{"num_key_value_heads": 1, "hidden_act": "tanh_gelu", "positions": "rope", "parallel_block": true, "max_seq_len": 512, "max_steps": 8065}
MLP neurons of a small language model. Each row is named by its layer, matrix (up: input weights) and neuron, and shows model dimensions 48-239. Each number is 128 + 32 x the weight over its row's rms, rounded and kept within 0 to 255. Numbers have three digits each.
A block is one neuron, or neurons of one layer that tend to fire together. After each block is what it responds to, as a language model described it from the Wikipedia text at the highest values.

L5.up167:091107122062098169113141135056105147106125164144173125067140080164093119132040099178068137154151187115116092186159139134134177114108137116123117111113153106179143004131101137106073171090146131125116115184143149132113165169136073150184126111090098086092116115132133152118136092084139107130183122112075226172104133115144146169078152091137098176124062167092131145098075154172114147126195132074099115167123146188061113119170208117163103162141098128096105171131156093116097138102111120147158169178181128141159132117119110111120109111123130118104120185108185085123107075156107168156
L5.up231:161117109115131151093127093149046157141118119115143117116144119141195140103128105160111151151151157118031117111191173141069113099155113132177085135164091166114094081124123202060137168174127126090144134076113106138142186113108085149109109128159103063148140114136151120113159140167150138169113243096159173116074135070090080116122118131157116160120165141147101147125095084133141099129132190109166115122205150174115119127143128092105122155108076145043153162120138150105077091157116125126114113149074113171167171167142110179047089168157144113139149098129152078122099121067110153181
L5.up983:145142178079095162148170117101116154141119152081144124144073119111122135140141106126104171130195145148143058069149101082118185067117150147110095096130154122110144007135150126143176132076111145177153100146141178106094127187128046176151064168146089093091161110121141136126064152097184103150197144140118106142068203144126108144102133101146131125147173135179106129117078141128111102123088143084145132137150152218143135150158146093154158130140135143089159115162154126164148130176124145104178128086163152152108164094117159141104148119105128171102029146121181139136174121165082114126
L5.up1931:110166142092123173142136127109149125130134107180156176119100136143122088200115110193122191183149129097151164156110112122152152121138152094124076125101153101109105072145098082127160171129166132114130171060154092136107127167131111099088184145090130121112151149072178085110116094114133164119093174139093168105084121102126169140134146110119104112150033102154121057121058135132149115175097191167125174081171136179096159123114178079128127164144062137110146113116160130104117102124093158105166126134119112175108126130178125120122179136152137193111127132074135097135148107178106236157
The last token of the article's main subject when it is mentioned again, often as a sentence subject after a heading, as in Shue, Devine, Lyman, or "The club".

L2.up1927:107127143099116140185145135152183076167084096162131115140112150134112132089117121141128108093177160117162161128146142145090129119089104099124110075053165120176140074136125145152146158104184170111145127069126097155112145109127132049119129204144095065127110125151124079128125122144145214106152107127131147155100101103097147141119138139180151148109181164091174105067106097170172115161107123088140129111099097151096116101184125077118152136137137131112139129030122133145187117161124171136108130092090084118126176150141138094142172100134140147130183124110071073102082164099124113103
Titles, royal first names and the following "of" in noble or dynastic phrases, e.g. Prince Wilhelm, Duke of Parma, daughter of, House of.

L3.up844:100112122213057165098117119117110082050118130123112071140136115175139132112111136111070174141188194174193107086108152172094117123085132149166138181108140147138114113137115154132137138137143131128112141109177060129141102158132131120118161145167041074053113140103156142225131092142185164133138086106115149169139143138076068145134133130131105199128163139073069125132140182159150138104147099096109142104178129121118129135127146135154194074172058089141131154083147127144170101194100205197133163149168101072133129093126104157123149161083151119113080105104071135169086191068045170132
L3.up1079:107139164125111121127161179131136095117161148142165197142114213125158136150202123162083127124133121061115107134152136155113133151184096144128155044098178134202123089194174151135103165120101108085061160187150108204149194098130115100133174162146073150105075108152170134154117129143139081122160152096153114134131116144106135139140087109167124062202075108142134139126118168164133093188175100146111186110128164107113200165096100113089103155244107138154099134138128150073131084162117197150131149116098128127142095132169117177141132118116123154134115128181084170170150134157083113134
L3.up1401:126154165138132112118148149155140110071171205172176219135121146114157104135195126190084123137132123063105154110191136181063166161162079117111158105086135139162105103214189154158076169077116083107019168165093113158151176112151081107119143159154082153119098124165133128167121138162125076161159123100154127125105112130097123128170120086112151043187099108173126122128123146168169120152149139099081126147140165111132215150134096111100092136242097161153117112121145155075134109148139188125078110125090156131090118131192092222155156117116125116122131095142086140147141144115084115135
L3.up2202:114159170141112183103145098108151099131156126185141152128129134094127079122111152162138096122148088108147077018062131130064106136123141096127175102119165136096158136134238138121068138158164135084092095085194108104074163107177135169116190160182091096172147124133153120125104183099135122137176084125142112114139110128136181155104172122115158119145130159117143150128134138200181121206120159158070109126158148192193121119099114116109169100165104169138104111102142146131085170163103164127113108140116138100073126126143123121117142069115124145105118112150097137113140126192056131144
Blank-line newlines and final periods that close a Wikipedia paragraph before a heading or new paragraph, plus rank titles before names, such as Prince, Sir, Lieutenant.

L5.up791:167140137122075139111124132130192130064078153096088073112148128131155143085110163131128167147181161140111097047097155148175177130081136120139139133145150128128128128166183140145080118194158145145157105115178160148148138098181105098150084142131086101111142155109178116146132116083136122119127103099184140055096140162115142130153170175194101109179145072085149142140123079132093132078109131095150120115158130132124112113069102156106195135071108105167166119087148135111131144139067127147104117111128100149125142087106104215162136181158151156093133183132122148133086176084083117121
L5.up1651:139162178102090163102125137111172128029133115082121122094140098101135177092090094099094152133169127089041133167100104145147151133065117120107158129128103133105128122161124124066136146180166162115139160101125078138120146092139096118148056143162131120140149137132130151144115122120142145095139139066112159093083125155109128176108181173217160135098135093116119130142092094074130111087146156166182142097113099127093134128149082148122157156090107099136158163136152147097170164118092115172095156048154126121108199086124155247094082127155137128164102179115094122122122128120068149153
L5.up2144:095040189098133112051143115112156057108138184089171120171113148166115110091102076084100155141145090128162122165125178115131120135085134148147176173144123173170144110128139157037121166154132130116128170058118065112161107074161143137147126181138134098152099104157088172112211092105148136148080139099143141150076103088140127102140111134158143137142131149162108079082076100124133089069118192133149105061067181110191088110127150181126118130142129079117161194115151167189155127167124140124224122122091124115136149109106113199177165149123167130084145151124037112118114107115153133067
L5.up2898:145136145153080124106107163188102136133129114126161162084152160175090145072134113243114095161168157126134070140118134127085118117110125117116144131127158092123191115131104153095151162129171201151159150122107114199111128131203111148129141159143172061122072099149108113142095117138141110142105166044073190121089098146124139139198122124126121108131122104116088131048106147190121089104144098082114100125150099117124156079108085124118154109135093112156128067089177144124171125209104100174112095094081099114102197115144146142112149187125180173155110164126109132121059136151107155106
Separators and words just before a person's full name, mainly table pipes in sports, election and film tables, also colons, commas, "and", titles.

L5.up443:119152138136109163103103085145120148141111089114127137132122149152169098099159113121157139094135150146097095094096102122148187110164115165062103128095083186134124124163165139135124215149101117160070108166178154125112118104137093117134078121111109113060134182121099174150128112166137074111077139122167127109090158152136102138142163073086173159092082143167074118066052182142131123130081165099165075071072116181113146054115114183168156133197123167165135095097124141067092173124105143138141097151118109123077135151132077140122116123139055140091127102115129105114130148159123109150
L5.up574:126117083162127150154087183190104126140152118160154161073081126193153138154158126121082169121125116127145135129102172165075159159130095120157129103130155129148119105136153147142110134077127107181124209032122116152149126092157148111116118153161192093159120129098057072112103108124099072132100144138145140125100144119116141101151120103107141123181177118137122137119149191113155110180173162133095111137156188158107193104141120168118113154096119042122138129131184129121111136190074104121140185101087056087094154182106167101186095184174183136123151127103162163087107107114156168161
L5.up2518:120080203136060145130090182121095118096141180096125114128136103137156132100166119172076167099086170096171077066143122172175127099168131114167104112124125154106138130105139178132127140108115129098113172072127118151083118099128171134124121136123162148139142088163126110170126118061129127161197072092100145138096084134026162120136079127110139122098176083124152129114147174178094120165176140103127093096134112150126174112134150134113139091093141082083097164134203118114089139118116078102157179138080107120089113138161156167082104101119119084147102112192115150129144084121118091097
L5.up2539:160135134134134139075103108106131113099131140121183087131113128192149121143105066069166135169126077124104116135093123111105116128121128107114077103102105141134108135102109099097111113068171126148129122065127139118145092097164144138146125076116172091144085083109128105119139048161104067086116114107135151114134155174119177068118155050165124071154146122126146116138116162180085122101121118147131174126108102121116220120147223124130153183126143158108156114103144087134110178120067186105140177102093073115081125112128055179190116146147165138127174128189111121135070120112142097136
Numeric values in tables, lists and coordinates, such as climate figures 87 and 89, list indices like 14 or 5, and stats like 8.4; weaker scattered firing on mid-sentence words like and, his, an.

L3.up899:130120097134162169076174145146121124127101104151119148139144145141127091129117175198086113156158111128127152132186136156140150129109112123131152177082114149186181153126102133147123102104144159082103164086165076169111181117082126135133109145088100128117129092107153036154115090187153093175181125083085133120121086202092072144190139140141163097144119164090085090127169136162153124114147194095119125115178136116116114154158102093130162141104091122120192122150153127049104032136115184144125181099145182124138119158133067160167124140141118142118120095092126160146116128115079105156
L3.up1353:183055158141131123108123189145124098082159141140166145075125136120180150100096165174063119168093147126112165127137128160188175169102150136163158145100131182121143111153132158088085214091141129156110129145142125148117167096102174195128071183115120149126140178160149114146119095133131124173160160139133179142140085109134061145163203136121124090157142123113105094160082121134182113136129129104084164157158162117167161177107135135092106155144090142133178165152178058103118101139118095099122090158134133111139103144153108136143117129149119113132139095179137120176131141132141090120
L3.up2430:120127106135161163089140141090091077090129140095124129099161120131119094101130167194133147189171154128169129151178152144154106155037124104139160133081125122159128118154129121150138119146126162133086133064129083194072147134106075117129150136117116146132148124151156124160171124192154103138153138104078179127164098196121096082118172184136113136171116128105086096112155112178148155142142130090105122114166151157152089179114143149137117088117141116092149139111147168096068129128107203132166169145124168121114132145194103118204132178116121130119134146114080143164096118101060117142
L3.up3017:155112111143102144034117169162103060113142145112183144114133175127170118150113123131123092173152150092159133104062108141125141137103148130150165159099140139107165163137129132159125141122195121103112165090166086165084139067111101128139143170115104112107143077097132062150145093108131098161091131055135214134104103140130118158193171153199124127128140111109124090119130155169146148085124161120138158112145122147146154109114158160171113112170105097113148164120131103138080096165129118160108189109145150168094111156190069117159145132101110126122106163168117118182095117095056116094
First token or word piece of a person's surname or organization name opening a clause, usually after a comma or paragraph break in biographies, e.g. Miller, Rodríguez, Ko(foed).

L2.up279:128165122135082137109065138108069135111126113126161147130158151113076119117173107116122148156158185137057126115129142176092141099162117099097099105154086108169141112131121100154101170093149223097111139123161078167105119101198091124159109149068124124100110145090159107089109141119156121191120101147077180144105131133164131134149194161158095097182112116169125176142099073106143137155152131102149147119124124112112171101115166148135143148107187058084115128105108175145138123121142124147134193135083120155081153065126146159151091128090127150169100172134115132150147160084098112101
Last token of surnames and place names, often a word-piece ending, in lists, tables and bios, e.g. Del-linger, McKin-non, Dal-worth.

L3.up991:172154124156102124138114131121171147096166116136124164115125112120065122103129120193104116133166200095138084116110162141066180128151154163084113121128130076150168141133170103101074136132096129141141196143083153064207085094143111113123153146121134132133134135124115120096137039159091127137153131082177101149163158119079136110116078101135119091201100102114115096136090181184114177143108090152161109056104156143091154127087150159100143092103141121102154160112110135085129158079127109148105133081112082168044108111095164158189170134139112110146120110122085141130128146140087114116
L3.up1127:161149171174146151085062180167051107120081095106141065132146179143141089127146150185113113177180130139144131137162145083111159132142151090127124168149107116207113106098183094110140183146133152162104176134096161140122205134161121130131125165058144111078096088114174125157121088110184100090104101119083149090120198163142152114158126099148123124128104125089138111121118160129080138125129122099139089074114114167094149054149094190064166142062159185047129090077133180134136128192109145131092146087128120147121155102150113106178159128133163123113124139126119104136102119141115148142
L3.up2139:142182095143148156118092123107158137172130116064147194138118137131145054150139099182113111192144101062081100134119096148112146142141177134123130118142130103126145156073094169115098118175136133142093136170157084070058158122097069150151155134065115095109111105131158091153170070075187128112146147108150085129165126180158193134195125174096106155113127148141109120117135170135171175128119138124076178147126120172105103139108130194082139128110098075097077124105143150123101145116097116218169122152149144140146099161100170131157121134119086095146064127145091153102131131139073186101
L3.up2616:135106150083136085071120130125146140092126127144157119140118150170136094147174112159170100160154129126122072130104140179132141187143130136114130155087103124178159159133157156136092132080101121179110132120117120145155102092123170112142131140098171145122130105157172106159121127138129137126163090087158109071095135242071143153148092154142138089146111043224065121146178197174138098121088167170132170097164175117126174053138152119135177196147116120111130112154111103075019122091047138134143142127091107149126118175181148123109162125126143129111095096139088153165113035104122094095
The word "of" after a percentage or quantity word (51% of, some of, many of, all of), plus scattered tokens after numbers, units, and size words.

L2.up737:153109137134128131128089153159073112094123135151117097099143113140137098154139118186163109169194146129165125126065102106153140112152130146049091134127152121180183142151193141134147053162134159145068111092170086103132094122144170126130118161160158112116109122142131135143080127121120101132109087143101117166152061181134139117119127102118136069202176104143150161113114203140097135154120217106112177068138124132145147137118145121119115152162108123145117112118110139076096103139074065167175057108101140096090167124170092101114081134170141131090105080115170093136165112135159115104
Words inside descriptions of the appearance or layout of birds, shells, plants and buildings (barred, narrow, surmounted by), plus of in front of, most of, side of.